MLP neurons of a small language model. Each row is named by its layer, matrix (gate and up: input weights) and neuron, and shows model dimensions 128-191. Each number is 128 + 32 x the weight over its row's rms, rounded and kept within 0 to 255. A neuron's up and down rows have the sign that makes its largest values positive.
After each neuron's rows, "fires in" lists the words (lower case) most often at its 100 highest values on Wikipedia text that the model never trained on.

L2.gate881 [139 176 123  97 134 127 131 130 166 141 151 136  98 105 115  87 111 145 144 170  98 117 104 115 123 118 170 137 127 107  62 167 143 152 162 163 181 187 122 147 203 105 167 177 102 148 147  87 123 180 101 123 155 162 132 168 109 117 176 123 143 124 157 146]
L2.up881 [185 190 132  99 100 153 157 139 159 148 102  95 158 175 135 178  24 107 142  81 133 129 151 115 105 117  84 121  81  92 146  74  92 162 140 134 188  95 126 124 131 133 164 143 119 149 125 133 128 146 154 133 112  97  83 101 166 143 167 134 185 138 136 170]
fires in: "from", "city", "county", "town", "united", "democrats"

L2.gate1216 [126 131 125  86 160 145 165  58 116 149  86  62 142 134 101  79 174 106  91 147 131 109 194 128 140 133 142 179 125  75 164 110 109  67 147 123 146 164 161 158 177 132 155 157 128 117  83  79 181 127 129  54 134 110  93 123  98 124 147 139  93 141 113  78]
L2.up1216 [ 86 110 134 188 116 143 127 102  55  83 154  90 123  87 188 127 152 140  85 158 133  75 180 104 125 110  74  71 109  95 117 132 122 134 160  96 160  92 121  98 132 103 142  99 133 150  85 157 129 120 176 121 101 103 182 190 151 161 196  40 158 128 189 126]
fires in: "long", "far", "just", "total", "own", "first"

L2.gate630 [184 170 152 108 124 145 120  72 157 123 172  56 177 101 125 125 130 131 197  90 126 129 113 189  89 107 123 118 121 159  97 164 197  75 139 106  94 111 168 130  96 147 204  88 186 132 112  50  70 112  68  99 131 160  51 108 131 163 112 110 117 168  42 123]
L2.up630 [168  93  64 128 150 158  86  95  85 132 103  91 156  87 181 131  78 136  54 127 134 104 171 172 112 139 137 154 196 207 133  97  70 104 115 110 139 133  99  60 150 109 139 126  68  83 178 145  54 119 142 135 128 110  73 141 116  97 130  81 119 163  94 110]
fires in: "arg", "1", "2", "col"

L2.gate69 [157  88 148 126 129 117 158 129 104 126 150 194 152 160 131 173 225 111 112 124 122  98  99 110  98  90 110 118  43 153  70  90  72 103 182 137 148 159 106 144 176 140  92 144  95 157 113 185 121 161 175 133  72 124 177 130 138 113  70 164 119 101 127  99]
L2.up69 [132 164 145  96 165 153 151 151 124 129 162 163 131 103 195 120 108  89 126  81  99 129  93  92 145 146  74 162 119 149  85 100 119  75 129 152 157 123  89 158 172 105  99 121  71 136  98 166  89 206 170 125  86 122 119  75 123 128 130 144 164  92  72 125]
fires in: "top", "number", "same", "hot", "different", "set"

L2.gate1390 [147 195 133 125 165 110 149  79 137  96 116 130  99 115 170 171 118 192  84  81  98 138  76  68 129 184 185 146 119 110 130 138 155 142 137 122 159 177 197 143  62 177 156 137 125 110 111 117  67 177 154 137 106  95 138 134 148 139 148 143 140 114  72  99]
L2.up1390 [157 135 117 161 155 113 128 146 165 145 103  79 148 148 148 133 164 175 108  95 123 177  85  73 110 134 129 209 154 150 136  99 167 156  85 105 160 132 136 149  41  71  62 139 117 129 136 152 137  90 130  96 153  79  91 126  97 113 127 143 122 118 141 126]
fires in: "they", "legal", "significantly", "changed"

L2.gate1692 [ 57 163 127 171  69  91 180 144 137  49 155 178  79 140  88 125 113 117 112 188 168  84 154 143 149 109 174 185 137 174 144  97 117 126 190  80  95 118 126 149 136 144 155 128 143 126 170 118 121 117 128 117 129 124 152 133 121 125  87 126 161 167 142 124]
L2.up1692 [175  64 144 144 138 164 141 156  81 107 123 136 178 139 153 168 146 191  59 144 130 152 187 152 115 183  92 122 155 156  95 139 163 148  83 113 113 114 173 153 190 134  85  96 115 150  60  88 125 111 116 113 120 123 120 178 149 204 150 110 127  82  85 136]
fires in: "later", "2002", "early", "1955"

L2.gate227 [138 213 167 102  99  79 128 126 160  82 116 125 154 112 111 130 119 141  69 145 189 166 109  98  86  77 153 127 143  80 121 105 106  72 177 108 163 120 150 131 150 148 157 117 107 109 153 192  88 133 120 132 148 147 102 120 100 118 112 107 130  96 149 150]
L2.up227 [154 137 153 212 110  91 141 135 121 100 118  94 149 115 132 101 144  93 127  92 149 118  74  54 149 149 114 149  88 155 150 152 160  74 131 125 146 154 124 155 128 184 165 125  75 147 158  80  86 149 204 152 131 170 169  95  96 155  65 146  84  97 134 172]
fires in: "season", "series", "games", "awards", "uprising", "elections"

L6.gate689 [ 77  97 179 122 138  77 147  79 106 109 127  98 117 139 127 169 143 131 119  86 157  92 165 138  82 137 103  99 167 105  60 184 158 113 113  67 115 151 176  88 173 138 134 176 215 135  82 141  45 154  58 133  91 163  79 127 182 132 135  69 109  95 137  77]
L6.up689 [163 134 132 200 160 115 154 119 128 130 148 145  86 111  84 171  93 130  89 120 151  71 175 126 102 139 185  85 111 135 155 138  79 166  97 159  72  84 159 125  83 124 119 131 161 111 155 104 151  78  84 157  93 124 176 131 158 113 130 127 134  71 117 138]
fires in: "was", "is", "be", "age"

L6.gate897 [ 79 129 123  97 100 147 162 120  86  70 141 136 145 143 153 135 117  79 128  84 163  53  36 127 136 153 163 116 119  93 161 145  81 153 129  96 103 148  79 159 118  80 117 149 110 141 136 119 127 151  73  97 142 140 120 158 137 161 194 147 157  38 131 161]
L6.up897 [120 176 101 168 149 104 142  90 156 182 144 124 148 126  76  53 177 147  93 117 123 139 128 108 141  77 130 172  85 225 105 186 110 122 162 103  97 118 110 164 156  79 168  99 119  98 118 140 126 160 125 108  88 167 120 137 122 130 156 134 175 103  57 112]
fires in: "on", "in"

L2.gate963 [114  61 126 101 137  78  85  98 131 119 153 117 163 114  96 183  93 122 156 137 152 169 106 112 109 111  95  94 119 184 143 104 140 179 145 127 127 155 125  98  79 124 167 157 113 140  86 136  98 121  87 101  93 150 162 148 137  99  92 144 130 140 123 178]
L2.up963 [109 129 104  97 130  77 101 116 119 108 173  75 172  86  99 190  83 151 118 170 150 173  94  85 129  96 128  96 138 130 153  86 150 165 170  79 169 122  80 166  68 144 215 152 113 129  95 111 144 123 110 122 142 120 162 167 109 103 117 117 140  98 151 118]
fires in: "s", "polish", "their", "australian", "presidential"

L2.gate22 [124 122 136 164 132 149  89 160 114 121  84  64 119 130 118 104 124 153 150 139 114 104 189  69 168 166 119 110 117  86 147 142 161 107 157 124 136 163 101 156 130 123 135  77 116 139 133 120 124 101 102 153 147  85 136 167 148  94  97  91  95 108  88  97]
L2.up22 [150 140 163 186 129 131  89 127 130 112 109 108 100  83 173  72 111 186 101 159 104  86 129  92 149 114 159 122 161  90 121 155 143 116 162 181 173 122 148 177 149 108 182  94  98  91 135 155  95 136 136 152 167 110  83 167 111  77 114 100 126  90 104 121]
fires in: "such", "so"

L2.gate739 [168 107 122 127 131 169 136 176 136 156  61 141 143 179 115 136 192 175 123 119 121 156 182  82 149 137 200 100 158 182 203 129 155 103 150 227 124 111 138 147 141 122 123 118 105 112 111  78 134  82 117 136 112 165 134 146 149 152 103 111 126 118 155 129]
L2.up739 [127 153 122  95 168 120 130  96 172 146  81 104 168 184 151 160 138 165 161 108  85 120 127  84 100 148 127 122 125  93 130 171 135 154 154 198 105  93  63 123  79 122  82 149  97 104  88 184 112 127  72  88 158 131 156 122  79  84 145 121 117  67 144 135]
fires in: "where", "so", "how", "whom", "enough", "too"

L2.gate979 [114 147 128 142 138 104 146  94 171 170  93 182  96  77 114 131  71 133 117 116 105 140 126 151 102 164 158 122 104 119 114  83 130  96  90 126 144 159 122 127  90 166 184 138 144 149 144 130 157 111  89 182 125 132 161 194 118  95  61 163 141  87 102  96]
L2.up979 [124 139 101 112 135  86 121 169  83 102 128 122 116 103 126  97 121  94 153 196 120 110  88 159  88 156 165  96 188 104 181 108 123 162 110 146 113 141 155 116 132 129 116 115 140  88 112 113 116  83 145 115 140 124 134 128  60 171 198  96  98 112 142 196]
fires in: "american", "canadian", "australian", "english", "japanese", "czech"

L2.gate1018 [100  91 182 128 144  92 127 129 109 112 129  44 145 137 158 105 146 197 123 121  95 118 107 114 117 133 151 126  62 211  60  93 141 130 194  97  87 151 116 157 161 149 160 137 167 166 119 115 138 101  98 124 167 191 180 151  84  97 114 137  84 125 147  94]
L2.up1018 [ 77  79 159 145 158 119 146 123 171 155 131 159 124 143 145  74 146 133 167 156  65  88 162 125 106  84 176 183 129 127  83 117 167 126  99 131 136 208 141 100 115 120 115  65 150 119 137  90 152 103 125 130 107 165 122 111 121  86  56 173 155 176  92 161]
fires in: "which", "what", "that", "who"

L2.gate1494 [127  88 118 121 162 141 153  80 134 116  88  55 165 147 108 130 155 156 140 141 143 151 123 137 171 139  91  98  84 122 140 125 117 167 184  70 148 137 136 119 149  69  99 131 188 165 103 152  91 110 155 119 129 133 109  91 130 142 152  68 118 118 170 136]
L2.up1494 [125 128 171  89 164 120 136 112 206 134 120 135 114 139 121 155 134 134 118 135 114 168 101 161 171 151 176  90  73 115 116 129 122 129 113  62 107 120  89 138  83 122  99 129 119  86 183 131  83 114 123 158 128  91 122  92 136  85 109 118 116 120  87 100]
fires in: "had", "was", "has", "did", "returned"

L6.gate255 [117  65  88 135 140 114 125 176  94 130 139 106 143 112 162 153 136 126  90 157 171 115 162 131 188 127 138 116 118 102  80  83 114 186 206  83 151 132 149 139 189  97 223 113  83 125 105 135 151 128 168 109 109 160 149 101 145 134 125  86  73 142 122 150]
L6.up255 [ 54 103 107 105  98 153 175 133 118  96 146 131 152 107 145 124 177 116 118 163  81 129  90 133 183 202 101  99 125  89 192  94 102 120 134 123 160 102  94 162 127  87 168 208 105 168 125 117 102  97 183 154  83 110  78  48 110 116  93 121  62  97 153 158]
fires in: "north", "south", "east", "northcote"

L2.gate1605 [ 76 200 118 196 135 115  83 127  96 137 119  88  67 169 106 153 166  84 128 148 158 173 187 140 105 182 141 138 146  63 122 180 138 100 154 143 132  74  97 108 159 119 159  78 143 111 129 152 123 125 105 100  87 101 146  92 102 126 101 135 137 139 185 216]
L2.up1605 [150 144  74 149 105  83 116 167 124 113 130  76 109 119 132 113 183  99 122 132  81 165 159 168 145 139 157 139 142 115 149 108 114  88 109 119 195 108 153 158 146 118 217 147  95 157 143 163 127 156 168 126  89  82 146  61 157  92 157 156 133  88 134 178]
fires in: "south", "north", "northern", "central", "northcote", "east"

L2.gate1641 [143 151 112 122 110  94 162  60 181 118 202  69  91 135 187 178 140 152 192 140 175 106 170 140 143  73 152 154 164 144 146  66  97  94  85  85 133 117 115 138  84 116  99 127 148 166 172 104 112 118 110 123  99 158  97 109  71 109 127 163 157  69 138 131]
L2.up1641 [ 98 159 124 106 174  86 198 111  94 109 192  72  65 102 150 191 151 141 148 141 123 149 145  87 117 128 158 149 192 132 130 133 121 134 126  99 115 139 148 135 130 107  83 127  94 147 144 100 136 128 138 101 121 132 112 111 162 100 148 134 116  75 168  72]
fires in: "de", "van"

L2.gate961 [134  79 198 163 127 102 157 111  27 154 127  53 124 130 146 107 145 168 119 171 114 136 117 143 148 160 200 124 113 183 110  84 148 229 151 136 163  98  96 128 111 127  84 165 169 159 103 163 115 162 174 149  93 140 114 119 119 147 135 179 113 144 144 123]
L2.up961 [119 138 103  80 144 132  76 108 127 108 126 110  96 121 137 181 151  84 119 192 113 111  54 107 133 156 187 148 125 171 114 143  98 142 141 153 181 153 127 146 158 115  83 135  89 111 138 147 111 113 138  95 127 121 184 164 173 110 130 165 146 185 153 161]
fires in: "which", "who", "where"

L2.gate444 [139 103 172 124 111 127 142 137  95 121 128 102 105 137 154 105 162 146  79 150 116  78  96 163 100  49 178  69 127 134  95  98  96 115 112 135 160 136 105 155 100 111 156 124 186 142 128 112 135 147 108 128 146 156 156 169 113 130 149 136 149  81 119 122]
L2.up444 [134 178 146 161 169 121 117 144 190 102 166 118  99  98  88 135 113 131 118 168 163 116 133 132 105 127 122  87 188 116 136 128  99 115 122 146 144 153 122 152  94 168 141 147 155  60 112 181 117 145 109 123 155 143 167 106  82 129  97 160 147 111  77 172]
fires in: "an", "any", "every", "each"

L6.gate850 [115 140  66 129 127 135 112 137  99 116 153 141 143 166 137 109 111 121 133 104 114  93 131  74 104  80 164 126 106 114 159 134  97 137 116 103 101  99 118 160 120 150 154  91 138 159  92 174 133 143 147 119 140 189 139 138 147 114 209  90 121 138 165 129]
L6.up850 [129 125 134 125 162 122  91 131  84 148 123 143 161 117 142 152 149 154  95  89  91 141 120 124 139 186  68 143 118 125 116 103  79 141 130  92 140 114 105 126 103 143 130 140 124  33 129 171 117 147 186 134  97  36 144  61  94 166 157 181  95 131 113 117]
fires in: "if", "was", "time", "day", "is"

L2.gate464 [ 99 153 134 184 133 166 144 134 162 163 136 131 146  61 127 152 107 123 127 113  44  97 164 183  89 177  59 169 124 178 133 133 103 169 105 172 164 170 140 103 106 136 136 169 127 149 164 107  68 117 156 171  89 165  93  81  84  46 103 130 106  70 100 142]
L2.up464 [175 111  73 148 116  85 115 187 104 167 180 105  57 112 126 135 128 165 108 191 129 138 122 138 104 110 143 136 142 111 184  87 157 113 138 114 173 125  98 124 124 153 145 108  88  98  99  90 118  91  92  98 144  97 153 131 109 130 148 143  73 138 123  91]
fires in: "british", "american", "czech", "english", "french", "spanish"

L2.gate663 [ 82 126 190 125 118 126  65 101  96 158  57 106 126 183 104 134 114 133 149 124 141 154 104 162  94  83 123 152 105 118  89 100 121 162 159  57 118 100  79 107 116  95  94 112 152  95  55 104 189 124 131 100 175 137 135 131 116 117 107 134  97 176 107 151]
L2.up663 [169 108  83 155 131 138 158 112  94  95 106  68 175 153  57  91 146 125 103 112 136  92 158 150 143 127 118 177 114  89  69 126 123 157 106 144 161  45 127 141 153 104 139  91 179 120 147 108 122 127 125  89 220 128 213 119 107 159 169  94 150 165 184 150]
fires in: "along", "among", "within", "during", "in", "throughout"

L6.gate642 [128 140  75 119  95  95 117 136  85  40 146 135 144 109  96 126 113 144 150 144  96 216  91 128  86 102  73 152 149 120 131 110 187 165 173 159 113 120 117 175 123 115 119 132 162 162 170 133 121 151 131  83 115 141 133 187 132 138 145 119 116 128 112 132]
L6.up642 [149 160 179 122 106 160 142  91 118 116 105 123 135 115 117 185 125 123 147 128  99 107 139 160 113 215 120 110 153 112 110 145 127 176 169 129 186 118 115 137  88 104 132  84 100 155  97 140 111 126  89 172 123 164 105 161 180  94 128  95 128 126 135 139]
fires in: "s", "personal", "his", "their"

L2.gate1222 [ 91 211 137 147 128 209 158 156 139 149 141 191 167 123 174 178  91  98 100 135 111  79 181 109 140 114 142 137 137 172 134 177 145  88 145 196 113 158 196 103 162 130 132 172 128 187  66 131 123 187 145 139 115 107 141 107 103 146 190  98 158 114 105 111]
L2.up1222 [163 136  59 155 120 108 188  93 160 138 115  80 156 172 116 141 136 153 134 136 115 125  88 173 158 115  52 161 158  84 113 101 173  72 145  90 121  84 111 168 130 148 169 107 133 154 119  80 112 129 129 150 153 124  83 137 153  35 121 100 113 187 142  83]
fires in: "4", "5", "3", "6"

L6.gate1427 [139 111 145 119 105 111 100 156 126 184 158 106 154  77 130 179 127 137  91 178 132 110 177  83 127 116 128 138 100 133 108 116  29 188 127  50  60 160  82 187 116 142 133 119 148 161 149 148 109 107 114  99 109 104 110  84 135 168 165 101 109 168 112 172]
L6.up1427 [155 137 146 133  84 144 164 119 104 107  54 112 105 100 161  89 133 136 129 162  41 137 121 126 165 118 158 172 160 175 111 148 101 165 173 100 111 108  86  97 129 149 112  46 138 123 151 106  97 186 150  77 118 142 214 124  95 143 245  93  92 134 163 148]
fires in: "still", "now", "was", "once", "then", "if"

L2.gate301 [ 99 102 140 127  68 164 113 128  71 128 181 148  77 142 109 161 175 132 115 136 118 153 189  60 161 167 114 113 161 203 140 120  95 139 158  69 142  67 115 118 159 154  95 137  65  67  89 103 136  88 149 132  75 179 132 166 162 126 137 151 114 121  94 165]
L2.up301 [125 104 151 178 143 123 172 151 135 103 185 135 124 148 128 176 125 114 101 170 133 127 117  81 146 137 101 149 131 116 142 125  83 139 167  79 137 150 146 113 138 163 123 140 118  83 104  91 142  92 153 136  96 138 139 155 186 108 148 127  86  77  95 132]
fires in: "government", "national", "royal", "primary"

L6.gate962 [119  64 158 165 156 131 162 117 176 161  95 111  82 155 150 116  99 116 122 162 145 169 148 162 176 119 182 164 108 189  66  77 139 124 159 140 135 127 140  46 171 120 124 111 105 115 152 107 146 105 174 126 137  93 120 123 111 130 103 149 101 128 170 109]
L6.up962 [104 155 125 109 185 122  90  95 118 209 132  93 172 101 156 128  97 120 124 108  61 139 114 139 196 140 140 206 109 133 100 118 116 188 161 113  83 137 132 111 135 125 162 138 120 115 146 128  95 119 133 150 141 132 143  72 165  89 120 114  86 129 153 126]
fires in: "to", "not"

L2.gate220 [135  67 123 109 117 161 108 155 123 100 106 130 163 140 150 128 111 154 125 149 150 158  98 183 105 160 114 100 139 143 114 184 125 121  79 103  96 132  94  70 139 134  91 175  97 158  89  90 191 130 110 172 128 178 142 111 174 184 128 148 161  99 151 125]
L2.up220 [148 114 163 104 169 137 145 144 129 152 146  75 174 168 175 119 107 112 160 122 110 127 153 152  74 176  87 209 128  98  94 153 142 128 163 175 147 194 111  77 161  88 116 114 167 128  86 136 185 151 145 143 181 105 117 133 140 100 198 109 122 169 137 127]
fires in: "as", "role", "played", "roles", "portrayed", "appeared"

L6.gate583 [107 135 110 178 134 127 167 131 118 134  95 153 148 170 106 158 132 151 157 113  99 114 152 178 122  88 156 135 112 137 122 103  60  39  87 143 116 148 131 177 118 140 126 165 143 141 110 127 220  60 144 126 175 111 163 166 138  84 112  98 145 133 124 115]
L6.up583 [109 110 146 173  91 111 125 148  46 154 112 142 127 152 151  96  84  93 155 122 154 131 105  83 106 153 122 107 106 155  81 100 113  93 125 182  90 119 126 127 134 120 112 134 118 145  78 168 109 110 107 144 153 145 176 116  83 135 131 114 112  97  72 124]
fires in: "the", "is", "s", "and"

L2.gate1667 [137 149 187 129 109  86  48 118 140 150 182 134 117  91  74  98 180 214 144  91 154  97  99 159  88 154 138 135 165 107 131 183  44 157  99 111 138 164 122 126 106  41 110  85 126 161 162 116  85 146 109 137 153 171  90 110  79  95  86 158 151 125 102  89]
L2.up1667 [116  31 115 123  91 149 113 109 152 103 144 127 162 100 184 116 154 131 119 114 151 133 112 176 141 100 152 100 158 185 169  49  68 156  97 134 139 132  48 159  99 161 113  73 192 167  80 113  81 150 160 128 155 140 108 131 108 174 112 131 114 150 157 147]
fires in: "0", "1", "2", "3"

L6.gate380 [162 106 111 199 138 146 169  86 182 140  78 170 150 124 105 152 115 123 179 128  90 165 123 102  74 142 137 106  76 141 101 143 149 109 153 109 102 132 141  90 105 120 167 153 173 139 156  32  98  66  88 125 124 118 219 137 132  86 126 135  93 135 173 160]
L6.up380 [ 92  86 157 173  71  90  79 164 138 140 137 102 176  95 117 113  91 143  99 125 124 109 111 171  67  95  98 113 134 151 154 135 156 145 105 183  91 109  92 111 106 147 139 127 131 171  95 158 133 136 108 103  71 137  97 177  86 149 157 102  96 173  91 145]
fires in: "s", "my"

L6.gate756 [100 102 103  97 127 134 131  84  86 111 119  91  75  93 159 197 125 132 165 151 137  70 164 184 128 128 151 136 114  78 130 160 170 110 162 142 143  73  86 116 132 151 140 182 145 120 113 160 128 110 127 131 162 145  40 128 111 119 137 133 140 145 171 157]
L6.up756 [176 124 135 103 114  82 154 178 189 112 174 116 117  80 128 133 159  80 152  97 159 107 143 153 160 137 134 127  96 124 146 147  86 155 107 130 161 113 148 119 144 156 161 125 163 181  87 140 139 188 117 144 114 116  84 134 148 159 180 158 130 128 120 158]
fires in: "age", "university", "time", "https", "end"

L2.gate888 [ 80 146 119 124 111  87  64  89 101 174 125 126 166 145 150 166 131 151 118 123  96 127 147 173 117 111 151 129 129 168  73 148 139 101 169  84 105  87 122 125  85 201 146 120 139 183 146 134 123 100 144 153  81 122 135 119 130 126 124 144  89 173 150 130]
L2.up888 [ 58 126 135 135 197 127  87 113 123 150 154 135 133 163 163 139 141 173  77 138  69 107 114 149 115 139 120 110 135 169  81 182 169 110 152  96 110 107 153 171 120 163 107 166 120 158 201 134 120 116 144 122 110  48 165  64 117 128 145 136  56  96 124 109]
fires in: "even", "we", "weather", "oswego"

L6.gate281 [148 115 149 128 141 118 132 135  34 129 178  96 119 150 129 105 108 135  77  84 134 152 164 148  93  45 152  71 186 127 128 129 123  93 167 127 117  98  39 142 151 153 101  90 153 116 112  97 138 103 138 110 149 134  63 135 157 141 110  60 128 133 152 155]
L6.up281 [126 159 127  92 132 133  90 117 135 135 111  86 133  96 136 157 137 151 111  88  70 142  88  53 227 105  99 151  69 135 151 224 147 125 147 120 139 161  83 133 162 101 159 178 116 133 183 110 127  87 109 112 114 101 172 152 120  47  76 200  81  83 203 122]
fires in: "and", "takes", "or"

L6.gate591 [122  95 108 123  76 150 116 176 132 128 138 191 108 122  57  51 101  77 158 103 156 150 103 110  79 147  68 165 151  86 177 141 136  70 126 115 124 114 183 127 108  65 103 149  84 130 119  93 168 122 125 108 175 137 133 127 197  99 157 134 120 135 120 115]
L6.up591 [129 137 153 189 144 182 207 122 145 142 111 149 182 132 153 137 109 143 165 188 109 144 142 135  86 119 127 115 204  98 132  92 137 120  83 113 171  95 171 175  99 122 187  99 120  88 132 176  74 163 129 124 104 171 126 107 118 124 116 123 149 126 104 101]
fires in: "s", "his", "of", "features"

L2.gate1428 [148 157 110 124 111 129 171 122 110 144 209 137  86 187 158 138 158 124 112 136 151  98 190 121  99  59 133 154  95 144 114  98 108  83 155  51  93 167 142 168 109 108 157 106 160 156 101 138 114 107 122 132 131 178 121 174 112  93 137 143 102  99 118 177]
L2.up1428 [146 113 110 100 159 102 138  96 185  82 156 111  80 102 169 142 179 110 180 178 130 117 124 119 170  66 100  78  79 171 156  78 154 106 100  96 153 189  84 139 219 184 142 129  98 126 164 139 141 138 131 111 134 139 130 158 173  99 166 221 180 135 127 119]
fires in: "de", "van"

L6.gate442 [ 95 157  81 152 141 147  82 101 141 175 179 159 160 160 193 129 100 193 128  73 156 152  78 157 121 145 159 182 109 127 129  93 130 179 112 147 134 131 173 121 110 158 188 136 119  99  65 156 139 165 112 102 132 127 137  96 162 156  99 148  81 143 129 133]
L6.up442 [135 123 116 124 169  99 132  64  59 191  84  37 216  68 175  86  80 133 135 130 157 102 166 115 118 136 110 125  99 108  99  88 119 171 160  96 132 156 112  93 134 151 150 121 153 148 145 118  94 107 135 137  94  96 105 140 118  90 120 107 162 115 106 122]
fires in: "to", "you", "people", "who", "customers", "students"

L2.gate1169 [ 89 122  82 133  86 105 115 129 103 119 123 102  95 123  41  99 161 134 123 109 166 117 110 180 149 132 127 118 162 117 133 100 126  80 161 108 157 126  70  56 231 143 180 109 120 124  83 152 127 138 151 111  71 152 131 172 151 154 115 180 160  57 112 118]
L2.up1169 [112 142 117 110 122  76 127 147 178 114 139 149  95 140  78 117 116 108 158 109 154 133  67 107 139 136  97 101 152 101 187 138 124  45 197 122 204 111 144 143 147 136 183 132  98 172 128 138 129 123 169 125  96 163 166  99 190  99 211 174 139  80 135 143]
fires in: "series", "line"

L6.gate1529 [149 139 141 120 115  78 101  91  65 217  93 115 140 177 156 108 118 152  90  85  86 126 182 126 140 148 132 132 173 112 164 162 156  92  93 134 206 156 112 128 119 112 159  92 163 199 142 178  94 113 112 127 163  82 112  76 112 145 146 132  77 122 169 138]
L6.up1529 [180 124 106 148 115 134 139 122 110 171 129 151 149 137 118 173 194 169 185 163  99 122 156 115  84  99 116 102 100 135 122 174 147 116 161 107 118  88  90 174 182 136 176 204 134 124 170  57 146  70 120 116 147 162 111 131 166 119 104  99 103  73 166 111]
fires in: "and", "most", "we", "you", "or"

L2.gate1433 [ 88 149  87 186 117  83 163 198 140  69 147 117 133 107 105  80  60 160 133 130 108 144 164  88  98 160 141 130 160 126 121 182 117 144  78 160  97 110 175  70 175 128 154 134 137 170 115 130  70 156  90 167 113 129 128 107  96 138 126 117 102 168  63 176]
L2.up1433 [146 147 142 115  99  73  79 110 105  92  91 168 123 166 103 127 156 138 154 136 128 144 140 134  79 185 140  88 120 121 140 101  96  90 188 135 117 158 100 102 152 194 125 166 101 139 112 178  88 103 160  96 127  93 141 139 168 129  95 132 138  99 122 116]
fires in: "s", "single", "highest", "largest", "track"

L2.gate117 [194 122  69 168 191 112 139 106 159 182 114 154 141 119 102  71 118 100  99 109 105 110 194  90 108 127 164 120 167  99 149  86 119 125 160 118 207 163 152 110  64 129 121 139  76 131  88 135 161 145 115 141 129 141  88  98 167 137 143 109 178 148 150 101]
L2.up117 [162 105  91 101 137 130 187 176 117  52  92 103  86 124 175 128 134 180 201 185 113 110 171 108 120 174 142 166 125 182 110 162 171 153 139 156 120  65 121 167  98 119 135 105 186  86 165 119  68 105 152 113 207 164 161  73  98 118 113 160 127 147 158 139]
fires in: "later", "further", "subsequently", "finally", "eventually"

L6.gate1323 [113 129  91  79 103 168 147  89 190 138 146 134 129 146  92 112 107 120 112 154 105 119 161 126 131 188 124 135 139 139 127 161 156 143 144 158 154 109  95 140 155  80  93  98 204 131 191 196 128 155 137 177 145  52  74  88 152 144 123 118 122  47  99 103]
L6.up1323 [183 103  92 155 132 148 156 100 128 143 156 136  98  83  71 123 113  99 213  45 124 160 117 101 111  70 209 158 121 186 141 190 150 177 105 178 111 145  99 121 134 132  70 107 183 181  88 119 148 157 132 166  95 154 108  71 151 170  67 201 168 123  95 147]
fires in: "in"

L6.gate517 [123 109 156 182 123 140 115  91 143 145 101 169 130 170 130  96 103 182 133 122 172 134 183 140 149  97 158 118 128 154  84  73 130 105 146 132 188  90 103  29 153 181 138 123 105 102 142 158 170 131 156  89 125  43  93  98 131 170 122 127 114 218 165 113]
L6.up517 [109 166 131 150 162  93 131  92  65 140 126 137 123 186 149 101  94 175 127 111  83 132 156  65 128 110 142 181 125 116 156 153 127 126 164 129 143 123 114 132 123 105 116  92 150 155 102 155 129 123 138 117 128  77 139 104 208 104 151  84  82 130 136 142]
fires in: "would", "may", "will", "t", "can", "not"

L2.gate1260 [ 76  63 133  69  94 139  69  93 119 109 162 122 167 148 112 170 159 155  79 114 154  87 102 105 154 140 131  63 135 108 163  65 103 172 133  79 178 124 109 181 131 158 126  89 138  90 107 119  84 205 140 142  94 179 148 153 130  56 110 132 115 114 182  99]
L2.up1260 [115  63 129 152  98 187 148  39 141 154 156 104 116  88 146 143 182 186 103 123 150 123 172 116 117  91 111  91 183 152 142 126 184 118  92 140  63 129 121 121 105 161 149 119 120 141 119 136 126 133 100 143 112 176  86 165 145 169  95 152 130  59  78 166]
fires in: "national", "state", "s", "department", "royal"